MLP neurons of a small language model. Each row is named by its layer, matrix (gate and up: input weights) and neuron, and shows model dimensions 96-159. Each number is 128 + 24 x the weight over its row's rms, rounded and kept within 0 to 255. A neuron's up and down rows have the sign that makes its largest values positive.
After each neuron's rows, "fires after" lists the tokens most often just before its 100 highest values on Wikipedia text that the model never trained on.

L7.gate525 [136 130 197 172 130 153 106 155  96 144 120 113  92 140 145 104 131  92 174  90 108 142 121 117 148 145 121 115 122 126 135 163 121 147 111 148 136 102 100 100 129 117 138 130 154 140 108 146 100 105 121 173 105 158 150 149 160  76 116 133 134 154 101 115]
L7.up525 [136 133 172 165 128 143  97  93 130 175 133 165 123 115 121 123 132  97 134  88 100 142 163 145 118 141 163 135 136 133 135 110 103 161 133 117  89 136  88 125  88 112 138 118 101 124  75 144 130 106 157  93 133 132  76 139 175 146 136 167  97 112  82 149]
fires after: "the ", "The ", "| ", ", "

L5.gate516 [143 132 118 125 172 144 122 107 132  89 102 126 113 130 146  97  96 140 107 168 163 111 107 143 130 132 147 125 100 116 124 140 122 127 168 168 111  99 122 124 115 166  93 134 110 103 167 161 132 124 140 106 114  85 132 126 157 108  70 126  96  87 153 131]
L5.up516 [110 106 154 124 119 107 169 120 127  98 150 132 139 154 104 175  97 132 132 123 114 151 107 106 136 143 147 142 103 132 126 138 151 112 112  93 153 100 149 176 128 110 166 129 123 111 104 145  51 163 125 109 117 162 118  79 123 138  91 127 133 111 160  91]
fires after: "\n\n", "\n", "the "

L5.gate19 [ 89 147 136 115  71  77  94 120 144 164 122 157 150 129 132 135 147 112  96 164 112 156 121 136 167  91 121 169 144 142 132 123 124 128 120 166 141 103 151 113 151 123 130  84 111  97 114 107 110  96 106 141 157 117 132 119 150 129 118 117 107 103 110 141]
L5.up19 [143  73 127 149 126 142 118 113 118 120 148  92 119  89 128 127 104  71 122 108 113 134 161  83 125 132 107  99 130 135 128 127 100 102 113 133 186 174 151 127 122 167 150 118 146 162  94 116 133 128 152 108  99 108 131 107 108 118 154 116 122 123 114 145]
fires after: ".", "=="

L5.gate665 [ 87 134 105 157 119 150 109 133 142 133 140 159 111 139 132 156 108 164 114 157 130 110  90 137 134 176 109 120 140 135  94 191 131 131  99 120 107 127 145 149 118 148 108 133 111 133 146 116 120 176 135 142 125 125 154 113 142 130 127 140 119 120 142 104]
L5.up665 [119 165 112 166 126 126 108  81  95 133 174 125 121 130 153  99  86 108 109 119 101 145 123 116 120 107  73 132 135 137  95 142 119 132 152 127 103 164 103 133 139 151 127 165 156 120 146  76 134 172 128 121 117 113 138 151 107 139 128 104 155 115 143 123]
fires after: "| ", "Secret", "Player ", "; "

L2.gate49 [128 123 120 144 111 134 152 114 118 113 100 131 136 125 107 147 132 146 141 127 138 126 154 139  92 156 110 163 139 135 139 144 123  91 118 165 167 141 116 144 105 139  79 158 125 117 103 109 129 134 155 118 130 119 114 136 168 146  68 124 164 106 125 131]
L2.up49 [171 138 104 150 156 107 124 173 113 123 126 109 149 131 105 105 144 107 117 117 138 114 138 125  81 148 123 151 148 137 123 133 134 116 142 123 201 106 141  84  91 119 176 119 140 115 107 153 115 107  88 142 127 131 130 154 129 152 124 162  84 148 103 135]
fires after: "\n", "No", "was ", "\n\n"

L7.gate361 [150 101 125 125 113  91 129 110 141 145  85 133 109 126 117  94 143  70 111 140 152 134  77 129 125 176 141 101 147 145 170 100 156 135 131 146 121 118  80 149 113 128 131 162 147 145 117 153 151 103 106 100 119 102  88 112 128 133 117 153 125 132  86  98]
L7.up361 [160 138 171 134 116 149 134 125 129 130 134 110  98 144 112  74 116  97 110 139 120 119 150  90 126 164 111 145 149 152 109 140 111 129 118 133 137 104 106 125 125  97 129  99 145  93 129 108 124 109 176 160 132 146  99 110 125 124 148 167 143 128 110 157]
fires after: "\n\n", "\n", "won ", "win ", "s "

L7.gate535 [151 134 142 107 106 121 147 156 122 136 108  92 148 105 153  95 149 143 114 103 140 107 144 116 127 143 115 134  97 148 130 114 168 147 148 122 162 196 129 193 117 135 142 156 186 138 110 121 141 151 114  97 142 142 149 175 138 141 118 152 139 137 138 154]
L7.up535 [137  95 140  87 129 126 107 117 136  82 156 104 162 119 128 153 140 139 135 158 107 154 132 111 139 138 141 131 113 140 139 139  47 106 145  80  95 109 147 177 113 159 163 179  71  95 135 117 130 123 121  98  97 172  97  80 129 153 116 158 143  91 135 124]
fires after: "\n", "- ", "| "

L2.gate281 [146 124 143 119  98 138 101 125 113 114 128 120 138 156 116 135 140 118 111 126  99 110 124 104 185 117 125  93 134 135  98 149 146 108 123  78 137 117 123 129  53 146  89 147 133 140 142 167 127 145 148 123 143 119 121 140 185 102 172  80 142 154 127 131]
L2.up281 [130 122 146 114 100 122 127 116 135 127  94 106 131 128 100 138 161 120 119 130 114 113 146 118 162 102  97 140 142 101 154 163 115 161 110 136 128 118 141 143  94 154 110 159 142  80 126 132  82 152 111 100 145 156 113 114 162 139 167 127 144 167 118 107]
fires after: "\n"

L5.gate609 [115  70 115 122 116 132 101 128 180 129 104 130 155 104 103 138 191  81 140 157 154 109 144 135 100 117 129  95 122 129 121 119 124 134 130  80  87 143 127 118 157 127 119 108 119 113 117 126 123 106 124 127 121 152 139 169 123  92 107 129 160 111  95 106]
L5.up609 [115  97 103 120 101  71 147 130 142 117 138 109 151 144  98 103 120 109 132 152 173 151 151 125 121 147 150 116 133 136 148 112 142 123 129 103 143 138 155 107 116 125 106 158  84 120 142 124 111 161 127 123 142 119 116 157 135 143 106  93 139  65  79 146]
fires after: "|", ")", ".", "|---|---|---|---|"

L2.gate290 [166  82 144 103 147 153 163 128 131 101 152 111 121 138 141 140 102 129 123 148 134 161 115 125 115 127 154 130 126 109 135 149 118 115 128 145 125 176 145 136 123 179 131 137 116 186 136 129 134 163 135 133  89 118 118 147 124 122 108 140 123 154 112 123]
L2.up290 [ 82 135  86  64 120 146 137 179 157 123 104 124 123 154 131 172 168 109 178  87 112 174 111 124  97 136 139 119 115 110 133 138 131 116 143 113 108 102 130 125 112 124 120 129 157 101 150 146 113 120 100 143 165 117 145 121 122 196 135 112 138 111 144 130]
fires after: "| "

L2.gate507 [ 87 152 106 131 113 109 125 101 152 137 119 115  68  99 135 104 158 150 108 126 118 150  87 128 164 128 171 131 139 130 119 128 161 118 115 119 133 142 186  99 137 128 138 102 103 154 115  91 113 104 133  84 141 124 185 120 109  92 132 112 134 141 144 169]
L2.up507 [117 148 119 143 115 112 111 145 123 134 118 123 162  80  93 117 132 125 168 121 151 124 100 135 125 123 161  99 116 142 140 131 147 137  91 159 133 117 160 119 131 125 148 145 155 133 113 115 120 112 157 181 163 152 167 120 160 142 131 125 151 144 127 143]
fires after: "."

L5.gate250 [ 90 122 125 126 149 137 135 168 133 101 112 114 106 111 126  89 139 113 159 166 110 118 136 119 166 160 141 151 117 141 126 157 113 127 115 111 154 143 164 127  96 123 136 148 127  99 112 143 163 168 117 154 108  97 106 123 127 142 137 110 126 145  92  87]
L5.up250 [152 130 152 161 123 138 114 127 134 119  84  53 117  90 142 106 163 155 129 158 135 111 142 115 146 131 127 115 151 119 110 157 173 106 138  77  92 126 148  97 112 143 146 113 124 132 102 127  88 151  91 180 137 109 132 167 186 145 150 120 158 165 129 137]
fires after: "| ", "|", "h", "one "

L5.gate56 [136 134 139 147 143 146  99 138 164 114 151 105  90 141 156 110 120 168 172 146 177 116 122 136 121  92 144 157  84 111 126 133  92  98 127 140 137 117 135 138 149 142 116 147 148 137 132 155 129 138 130 149 167  99 124  90 140 150 132 122 134  78  86  87]
L5.up56 [110 147 195 150 188  85 158 146 131 158 133 136 110  80 124 130 116 157 140 154 156 152 139 139 141 133 155 103 117 134 111 118 119  96 104 165 142 148 115 129  98 135 114 123 156 168 125 147 144 141 130 150  88 134 136 148 155 132 134 159 122 159 102 105]
fires after: "\n", "\n\n", "6", "4"

L2.gate583 [139 117 164 163 130 138  98 123 117 171 124 109 113 129 144 130 173 132 112 117  96 144 113  80 143 111 138 114 132 187 103 120 114 132 176 149 151 119 118 159 137 176 110 144 116 102 130 144 113 119  99 120 137  88 153 108 140 115 126 141 174 113 152  86]
L2.up583 [153 149  95 127  66 137 142 162 104 136 131 126 124 111 159 147  87  97 150 102 118 154  72 139 130 126 116 145 133  99  94 180 108 119 154 120 194 152 121 145 124 161 149 109  82 178 105 157 164 133 110 140 170 154 171 103 155 159 107  88  83  74 125 156]
fires after: "|", ".", ")", "|---|---|---|---|"

L7.gate338 [ 94 143 160 150 102 152 136 138 141  85 119 148 133 164 143 112  97 110 138 143 160 124 118 116 119  92 121 133  92 152 130 158 124 121 130 124 108 121 117 102  82 130 103 128 143 107 117 130 135 143 171 157 149 146 154 123 154 149 152 102 137 177 101 114]
L7.up338 [114  87  98 116 126 107  97 135 169 136 116 153 117 143 150 142 106 128  96 155 138 140 133 126 110 135 146 156 164 147 122 141 119  95 134 120 124 109 146 122 122 101 107 134 131 132 129 178 134 150 137 131 129 154  79 115 145 146 112 117 111 120 115 134]
fires after: "| ", "On ", "on ", ": ", "(", "- "

L5.gate505 [160 145 236 147 118 131 144 142 129 128 189 133 122 131 184 128 150 102 105 143 136 136 126 138 106 131 137 154 121 101 140 100  94 101 121 107 108 107 120 101 125 110 124 148 121 151  84  84 111 108 119 106  95 118 118  99 119  95 146 132 134 107 132  89]
L5.up505 [140 105 175 115 138 104 181 164 154  96 138  52 114 158 202 129 112  94 134 125 122 140 140 119 153 112 127 154 147 136 107 119  82 151 107 110 112 119 115 120 122 164 159 132 119 141 102 119 148 106 118 136 113 173 124 158  94 159 136 113 126 108 120 196]
fires after: ".", ".\"", "==", ").", "\"."

L5.gate689 [158 143 101 140 146  96 156 140 138 139 142  82 126  79 140 130 161 146 116 164 124 117 105 127 141 102 128 135 150 111 153 100 121 126  90 150 125 129 101 118 154 155 111 125 139 140 133 128 147 153 114 125 113 139 133 106 117 135 129 140 111 157 161 132]
L5.up689 [ 86 170 182 132 130 121 143 166 114 147 178 118 122 127 138 136 121 137 159 123 113 108 101 141 131  78 144 162 164 105 150 116 107 122 126 121 153 107  91  84 147 123 108 150 134 133 139 114 130 111 174  99 149 148 152 131 154  69 137 172 100 127 128 152]
fires after: "| ", " ", "- ", "1 "

L5.gate249 [111 129 150 131 117 106 142 131 151  95 153 121 128 129 122 117 120  79 128 169 149 120 127 125 128 114  98 124 165 130 119 129 122 138 155  95 133 162 129 123 147 138 155 126 139 164 144 119 138 107  99 133 153 141 108 157 133 147 137 108 132  99 125 135]
L5.up249 [114 137 131 161 111 107 144 112 136  98 128 144 141 141 128 127 117 102 126 152 143 108 127 104 116 134 117 112 146 169 156 141 171 117 132  90 166 154 156 186 127 122 163 108 141 153 192 104 132 144 104 132 128 128 113 150 133 133 139 106 138 108 114 147]
fires after: "|", ")", "."

L7.gate72 [140 148 142 158 156 100 152 154 129 140 162 113 135 151 132 109 127 143 162  90 104 148 149  95 151 115 130 137  86 106 146 130 146 114 184 141 132 125 139 110  95 139 149 107 153 138 100 130 119  94  85 122 133 132 142 158 105 140 125  97 122 113 113 144]
L7.up72 [135 135 143 143 158 144 126 107 136 159  82 132 126 160 128 120 114 122 141  66 134 128 159 122 145 129 174 152  93 131 166 148 119 103 145 153 155 103 107 170 137 114 159 148 179 147 108 175 189  97 137 104  87 133 163 149 146 142 137 130 120 115 167 111]
fires after: "| ", "- ", ", ", "–", "In "

L2.gate203 [141 103 154 145 169 143 124 133 121 131 159 108 120  82 161 108 112 126 165 163 156 157 142 134  93 127 140 141  79 115 125 130 117 139 170 113 130 118 134 143 116 160 161 122 114 122 140 159  76 117 142 132 112 135 107 126 158 140 143 136  92 155 147 142]
L2.up203 [179 126 109 125 148 162 108 151 179 150 164 126 102 135 140 138 123 126 138 141 148 132 107 126  96 124 161 145  95 115 139 135 115 121 146 121 132 114 126 186 128 159 149 111 124 113 121 156 114 131 160 118 111 121 103 125 169 150 162 122 106 109 152 118]
fires after: "the ", "The "

L2.gate453 [123 110 124 125 135 122 133 121 104  97  98 116 168 115 107 108 121 124 120 146 135 114 141 139 157 146 137 108 110 135 100 160 123 123 126 125 112 174 141 141 116 102 144 128 108 137 135 105 154 165 111 175 142 138 134 103 150 105 101 145 134 101 113 108]
L2.up453 [130 138 123 126 156 137 143 100  98  80 102 116 146 122  95  80 136  93  87 161 103 101 149 120 154 133 140 110 144 127  96 149 150 149 129 175  97 140 125 100 124 115 164 116 119 128 131 119 124 166 117 205 176 120 139 101 146 140 137 139 119 119 127 107]
fires after: "San ", "New ", "Ver", "Som", "Los ", "Peters"

L2.gate362 [155 133 109 126 123 107 142 132 129 143  99 109 142 142 136 134 137 139 135 149 132 113 141 108 153 102 129 112 126 129  90  78 166 168 132 106 145 124 132 118 156 158 108 138 125 151 168 131 154 130 138 127 108 132 151 142 105 141  73  96 149 139 146  96]
L2.up362 [127 111 132 128  97 122 177 165 158 145 150 111 140 116 136 136 152 123 168 123 156 120 127 103 149 127 132 112 108 124 106 110 155 130 124 128 139 163 152 105 141 144 118 159 112  55 132 141 116 140 110 128 116 166 181 135 136 129 113 136 126 173 173 169]
fires after: "| ", "a ", "the ", "\n\n", "for ", "of "

L5.gate297 [148 111 135 142 119  92 147 147 105 107 155 193 159 152 133 131 153 132 134 154 181 157 121 156 112 159 131 119 131 114 148 111 124 137 122 118  97 148 148 119  99 147 127 162  84 108 112 126 145 171 145 136  64 121 166 124 118 111 100 151 149 117 114 106]
L5.up297 [ 90  62  90 110 153 153 141 113 125 146 104 141 137 150 142  94 122 133  92 153 102  91 160 146 154 113 116 164 127 150 175 142 114 108  99 144 137 151 120 107  87 119 120 125 163 130 149  85 114 129 106 144 163 150 113 123 152 132 137 145  81 102 172  90]
fires after: ", ", "(", "born ", "13 ", "on "

L2.gate250 [106 135  85 147 123 140 157 138 138 145 136 144 119 150 118 155 156 120 144 149 124  88  64  86 136 145 173 110 113 145 133 129 110 116  96 135 127 163 150 116 136 156  71 126 120 109 152  94 137 124 154 140 125 113 154 141 102 157 128 120 134 139 186 114]
L2.up250 [121  96 111 119 171 101  90 122 113 144  88 112 120 142 163 117 140 135 136 140  98  97 119 115 129 105 116 176 138 113 111 141 124 129  92 136 112 148 157 108 108 120 129  97 118 129 169 111 113 150  75 131 151 117 179 163 118 127 108 122 118 146 166 138]
fires after: "| "

L2.gate222 [126 100 121 111 104 185 100 112 149  93 105  68  91 138  97 129 149 118 139 129 142  93 144 112 168 115 140  89 129 134 146 161 110  97 110 139 138 135 160 130  74 110 157 133  69 131 122 141 102 147 123 160 151 110 144 121 114 157  71 130 148 134 149 127]
L2.up222 [ 86 102 136 118  85 134 100 154 139 131 139 109 136  73 139 113 147 110 133 146 138 113 176 120 142 105 135 106 116  91 107 161 131 144  98 168 115 130 129 158 108 137 165 132  97 117 135 124 117 107 149  93 130 149 115 128 101 119 112 113  93 130 120 143]
fires after: "the ", "The ", "s ", "is ", "most "

L5.gate294 [123 105  85 115 127 156 120 140 165 132 105 130 153 113 125 120 131 122 162 102 122 149 125 124 133 134 117  99 150 151 101 164 117  99 145 152 158 152 163  80 130  98 127 109 129 157 112 123 119 149 151 167 110  98 143 108 153 109 174 163 118 166 177 129]
L5.up294 [164 134 120 138 131 136 136 112 157 105 107 154 121 133 135  78 133  55 123 132 142 120 131 172 155 113  98  85 143 131 112 134 114  83 136 119 102 160  86 140 158 108  91 121 123 110 163 152 137 130 114 130 128  95  92 137 157 130  90 136 111 100 124 148]
fires after: "0", "2", "1", "0 ", "5 ", "2 "

L2.gate391 [178 135 137 134 187 148 108  86 122 104 139  87 129 112 166 111 109 133 155 131 144 141 134 104 141 139 110 123 135 116 129 111 125 123 143 167 136 129 101 154 164 121 112 105  28 112  77 125 129 122 140 143 123 147 114 136 111 159 145 134 116 111 116 132]
L2.up391 [ 91 117 152 142 171 130 141  90 165 130 133 138  84 124 107 173 100 123 125 157 134 120 146 131 152 148 152 158 111 102  92  93 153 137 127 132 147 102 130 116 108 115 143 134 163 120 140 132 112 119 132 102 164 192  76  89 118  96 144 102 153 139 138 166]
fires after: "\n", ") "

L2.gate335 [142 163  75 126 102 132 163 153  94 147 118 107 117  98 140 101 133 151 104 109 125 165 155 145 195 102  88 157 152 136 125 130 133 158 102 114  80 156 125 118 145 145 135 136 142 145 128 153 140 129 116 104 124 144 131 117 131 149 192 122 145 117 132 165]
L2.up335 [150 101  76 151 145 135 169 130 130 118 159 126 124 129 153 105 139 134 121 127 102  94 150 116 135 121 131 145 172 158 122 144 150 108  95 175 176 149 163 106  87  74 144 112 136 124 158 110 129 140 113 142 155 130 174 160 125 147 176 148 106 126 142 112]
fires after: "\n", "- ", "Running ", "ves"

L2.gate602 [126 114 110  93 114 176 123 178 113 147 150 133 139 138 104 154 122 127 119 132 151 132 154 123 149 103 122 113 121 128 130 131 198 153 110  90 131 126 106 138 122 133  99 166  96 139 166 122 112 141 100 148 160 127 138  98 111 117 124 163 142 110 131  77]
L2.up602 [156 116  80 134 126 111 173 135 107  98 104 116 108 164 107 165 131 138 104 139 139 154 137  87 154 137 152 109 101  81 167 114 131 124 122 142 157 119 157 154 110 123 106 136 109 129 167 118 164 155 134 128 124 154 116 134 203 177 102 106 147 153 118 131]
fires after: "\n", "- ", "the ", "| "

L5.gate330 [125  46 106 104  94 150 128  96 141 139 113 101 154 132 162  90 108 121 134 184 137 140 159 124 123 119 102  73  89 133 160 137 127 107 127 149 115 136 152 120 115 102 119 145 143 163  99 132 155 123 169 108 125 126  91 106 168 143 115 111 139 133 139 107]
L5.up330 [ 87 127 119 130 107 109 134 162 130 140 162  86 118 144 118 144 145 114 149 104 119 122 115 139 122  86 164 128 176  71  84 156  87 104 119 179 136 158 119  98 170 129 161 150 152  85 120 149  96 120 136 136  97 173 101 163 153 116 100 139 100 125 112 119]
fires after: "N", "0", "Z", "1", "2", "No"

L2.gate642 [137 168 147 134 106  96 101 138 148 199 146 134 119 103 117 141  90 143 147 151 132 141 136 161 119 181 110 160 120 159 119 130 126 114 109 136 151 129 150 155 159 138 121 139 107 117 131 178 136 108 137 119  44 130 120 104 126 141 141 138  95 102 136 148]
L2.up642 [134 162 115 155 138 116 142 103 106 145 142 111  85 136  86 147 115 133 118 122 122  95 140 125 105 173 128 128 154 119 134 103 127 143 146 154 154 147  90 151 100 140 136 149 124 154 102 125 153 142  76 133 142 119 158 127 144  92 147 135 102 129 126  88]
fires after: "\n", "\n\n"

L2.gate511 [115 108 120 119 104 125 105 113  89  99 122 134 128 179 125 142 124 183 121 161 130 107 127 104 133  97 138 109 141 129 130 163 151 148 123 131 109 127  99 115 125 106 105 119  99 150 101 131 119 131 126 146 133 137 176 121 136 122  65 138 166 104 177 116]
L2.up511 [ 91  86 129 123  94 190 127 147 144 177 103 124 126 132 126 131 111 122 125 155 103 163 171 154 113 113 128 119 130 121 191 157 125 128 120 132 112 110 171 160 102 111 115 126 126 109 100 142 119 119 115  97 119 117 199 143 146 175  77 139 134 150 128 130]
fires after: "\n", "Women", "| ", "the ", "is "

L2.gate428 [104 156 124 121  99 142 110 118 133 120 150  93 132 163 136  94 174 139 117 127 153 128 105 123 132 173  88 146 159  98 157 120 162 132 140 116 175  85 132  87 112 138  98 103 134 147 114 149 106 124 139 122 150 156 107 161 152 156 144  98  99 106 113 131]
L2.up428 [164 104 158 131 136 114 101 132 121 107 154 179 167  98 114 152 155  96 174 163 120 142 189 144  76 176 147 159 145  90 116  89  84 145 139 152 143 110 136 119 141 121 148 117 133 129 116 156 121  58 139 123 128 126 127 111 114 140  73 147 177 117  78 150]
fires after: "–", "\n", "E", "-"

L7.gate234 [122 115 132 159  92 148  80 101 118 105 114 149  96 129 110 123 199 153 157 135 132 144 127  99 153 110 129 123 157 117 140  79 133 120 134 131 181 128 159 121 131 108 168  93 175 134 126 134 131 124 132 105  87 111 123 118 141  96 133 139 109 148 156 134]
L7.up234 [141 102  96 103 123 142 102 140 157  86 136 136 119  58 117 140 137 151 112 131 111  81 112 114 131 129 169 115 130 109  96 120 125 133 139 127 147 160 125  67 140 139 133  94 152 107 123 180 188 160 102 101 119 168 142 133 148 130  87 124 114 133 142 124]
fires after: "|", "ISBN ", "978", "2", "6", "0"

L2.gate533 [166 159 107 113 101 117 143 130 118  95 108 160 151 135 141  98 108 114 135 146 135 106 125 161  95 116 107 118 121 138  87 119 145 175 128  81  96  67 135 159 131 175 133 139 130 139 134 120 125 132 123 112 108 134 139 121 129 151 123 110 131 104 133  82]
L2.up533 [141  77  82 105 121 152 158 111 106 117 126 114 142 127 112  95 100 129 153 148 137 126 148 137 148 176 128 144 153 119 142  84 156 112 117 127 155 137 120 156 137 181 152  80 169 150 177 148 120 146 149 144 110 157 143 138 147 106 141 127 127 128 136 162]
fires after: "\n\n", ".", "• "

L2.gate404 [140 114 131 112 144  78 136 110 147 154 160 123  69 107 106 147 151 113 144 126 136 160 126 129 108 104 104 135 105 124 124 121 116  82 135 137 127  82 107 186 125 129 132  92 116 145 136 123 152 139  79 109 125 110 134 133 145 143 118 130 121 140 162 121]
L2.up404 [ 96 111 118 128 130 115 117 128 143 154 169 133 131 124 123 111 160 113 153 122  85 170  96 133 145 105 117 145 112  98 124 129  86 112 110 107 139 145 116 123 119 129 129 104 104 147 170 117 124 123 124 109 164 110  93 123 119 166 126 136 103 136 157 136]
fires after: "| ", "E", "; "

L2.gate2 [129 165 116 135 147 138 106  98 138 138 123 142 134  84 150  63  94  79 159 112 108 122 115 111 151 121 125  88 177 166 133 113  65 154 138 147 131 136 141  99  91 119  80 138  70 128 110 145 140 131 132 152 137 107 146 146 122 131 152  91 128 113 150 133]
L2.up2 [138 158 107 136 179 119 140 132 128 134 154 102 139 106 150 103 102 112 164 130 127 166 120 111 130 125 142 114 103 164  91  98 170 139 140 152 109 118 125 178 133 135  95 124 142 125 110 112  82 165 124 122 148 130 147 112 139 143  96 115 181 156 139 128]
fires after: ".", "=", ")", "and "

L7.gate269 [156 121 119 118 127 160 127 114 144 119 154 106 134 132  99 137 114 149 144 125 106 133 119 149 142 148 126 145  92  79 116  66 113 142 113 140  88 149 128 157 120 134 138 118 122  91 130 134 120 125 156 102 103 157 125 125 111 160  77 152 140  84 160 144]
L7.up269 [125 118  69 140 150 106 130 154  90 133 123 116 132 157  87 111 142 135 118 127 119 149 103 143 115 140 118 140 136  96 123 107 131 116 108 130 129 153 117 155 167  98 119 133 133 130 112 142 148 113 141 100 103 124 128 122 135 166  94 101 117 101 130 149]
fires after: "| ", ": ", " ", ", "

L2.gate57 [131 119 149  91 132 151 150 148 106 155 146  99 126 151 190 120 154  87 122 152 147 116 118 131 114 123  98 103  98  88  94  76 147 113 125  92 130 128  88 111 140 119 172 146 109 122 121 150 114 106  70 159 141 133 119 119 164 154 120 134 132 141 120  84]
L2.up57 [186 109 106 101 150 120 169 145  60 147 125 121 124 131 158 160 146 139 135 148 135 116 133 124 121 135 121  95 127 131 140  98 125 121 150 103 132  96 122 132 129 120 169 141  84  98 139 131  91 146  94 197 113 138 143 101 190 124 102 119  91 156 139 101]
fires after: "the ", "in "

L2.gate441 [127 185 127  79  90 104 104 106 115 140 134 146 132 153 129  95 133 137 117 109 221 194 167 134 142 152 126 112 106 127 144 139 159 148 158 143 131 125 119 118 138 140 165 130 128 159 149 117 161  81 128 123 116 161  85 129 142 179 178 129 116 131 202 136]
L2.up441 [164 140 157 142 148 114 112 154 164 124 126 107 111 156 110 136 173 164 114 122 203 122 154 104 125 184 102 123 143 119 147 143 146 112 160 150 156 105 126  90 112 148  98 105 119 119 157 106  84 129 139 103 132 112 102 156 124 125 122 127  73 125 125 121]
fires after: "\n", "\n\n", "7 ", "; ", "1 ", "5 "

L2.gate681 [135 139 149 140 137 140 119 127 121 140 114 127 107 108 116 112  99 123  80 142 145 153 131 137 114 117 134 164 166 119 137 134 171 133 128 109 130 133 122 157 136  99 116 114 151 128 104 106 145 127 125 127 130  91 157 191  99 138 138 131 141 148 128  61]
L2.up681 [134  96 118 121 110 148 153 116  78 120 141 131 138 151 132 111 124 131 106 132 152 129 134 154 141 128 114 207 146 122  95 124 147 111 127 112 155 104 114 116 141 101 106 162 140  85  88 142 153 132 119 132 172 109 133 135 123  77 142 112 145 107 141 140]
fires after: ".", "=="

L2.gate339 [140 101 108 112 154 119 156 117 146 129 170 122 102 132 164 134 147 128 107 124 163 133 145 112 156 159 104 120  93 127 108 117  89 108 103 135 150 115 155 122 100 171 113 155 135 142 124  97  96 137  85  93 109 162  95 125 156 111 138 114 117 132 137 131]
L2.up339 [ 62 127  88 130 131 159 143 129 144 125 141 149 101 142 135 124 169 149 138 101 152 136 146 128 144 162 155  90 145 140 173 146 134 129 151 155 137 114 113  87 124 147 100 154 160  57 101 100 140 156 130 115 102 133  98 105 163 112 148 147 132 118 167 106]
fires after: "\n", "=", "named "

L2.gate440 [147  99 139 134 101  99  68 140 105 138 116 132 167 140 115 110 130 103 109 112 187 117 135 153 148 134 123 120  91  83 143 101 106 106 107 126  98 111 123 120 134  81 143 159 128  80 125 123 123 139 129 174 142 127  72 167 119 131 178 155 156  71 103 145]
L2.up440 [149 129 132 161  86 123 115 128 114 135 104 136 109 140  80 102 141 122 104 130 172 138 103 152 143 133 133 105 110 128  93  99 123 126 143 124 148 123 130 129 106 109 111 129 137 120 129 117 100 172 111 175 124 142  99 111 108 101 175 171 132  87 113 143]
fires after: "In ", "in ", "the "

L5.gate365 [120 115  81 135 109 122 138 132 147 159 146 121 108  68  94 118 124 116 125 118 119  87 119 107 136 156  86 107 123 130 180 105 148 122 160 132 119 126 177  96 107 104 142 110 127 132  98 116 141 136 109 106 142 169 153  93 120 160 134 156 147 119 149 126]
L5.up365 [130  99 120 115 112 145 121 126 178  99 148 136  89 138 122 142 120 138 150  63 110 115 155  74  77  95  71 119 169 123 120 114 129 131 122 131 149 114 162  83 105 118 156 131 117 131 112 128 142 131  89 125 161 154  98 152 156 158 127 136 133 134 160 146]
fires after: "\n", "- ", "6"

L7.gate473 [127 177 134 155 136 127 156 146 131 141  68 205 144 129 185 129 114 130 128 135 193 118 156 185  96 124 119 104 137 110 121 140 169 135 152  88 103 130 110 135  88 127 141 132 115 137 100 138 145  97 115 104 119 116 129 154 138 109 105 103 146 104 154  95]
L7.up473 [174  98 143  80 139 130 182 141 154 157  81 163 175 159 110 155 127 136 131 126 112 128 158 153 119 139 128 121 145 113  95 132 113 120  99 152 106 126 140 127 100 115 145 149 148 126  67 128 141 115 107 154 130 111 113 100 175 130 115 121 133  68 112 111]
fires after: "| ", "(", ", ", "- ", "; "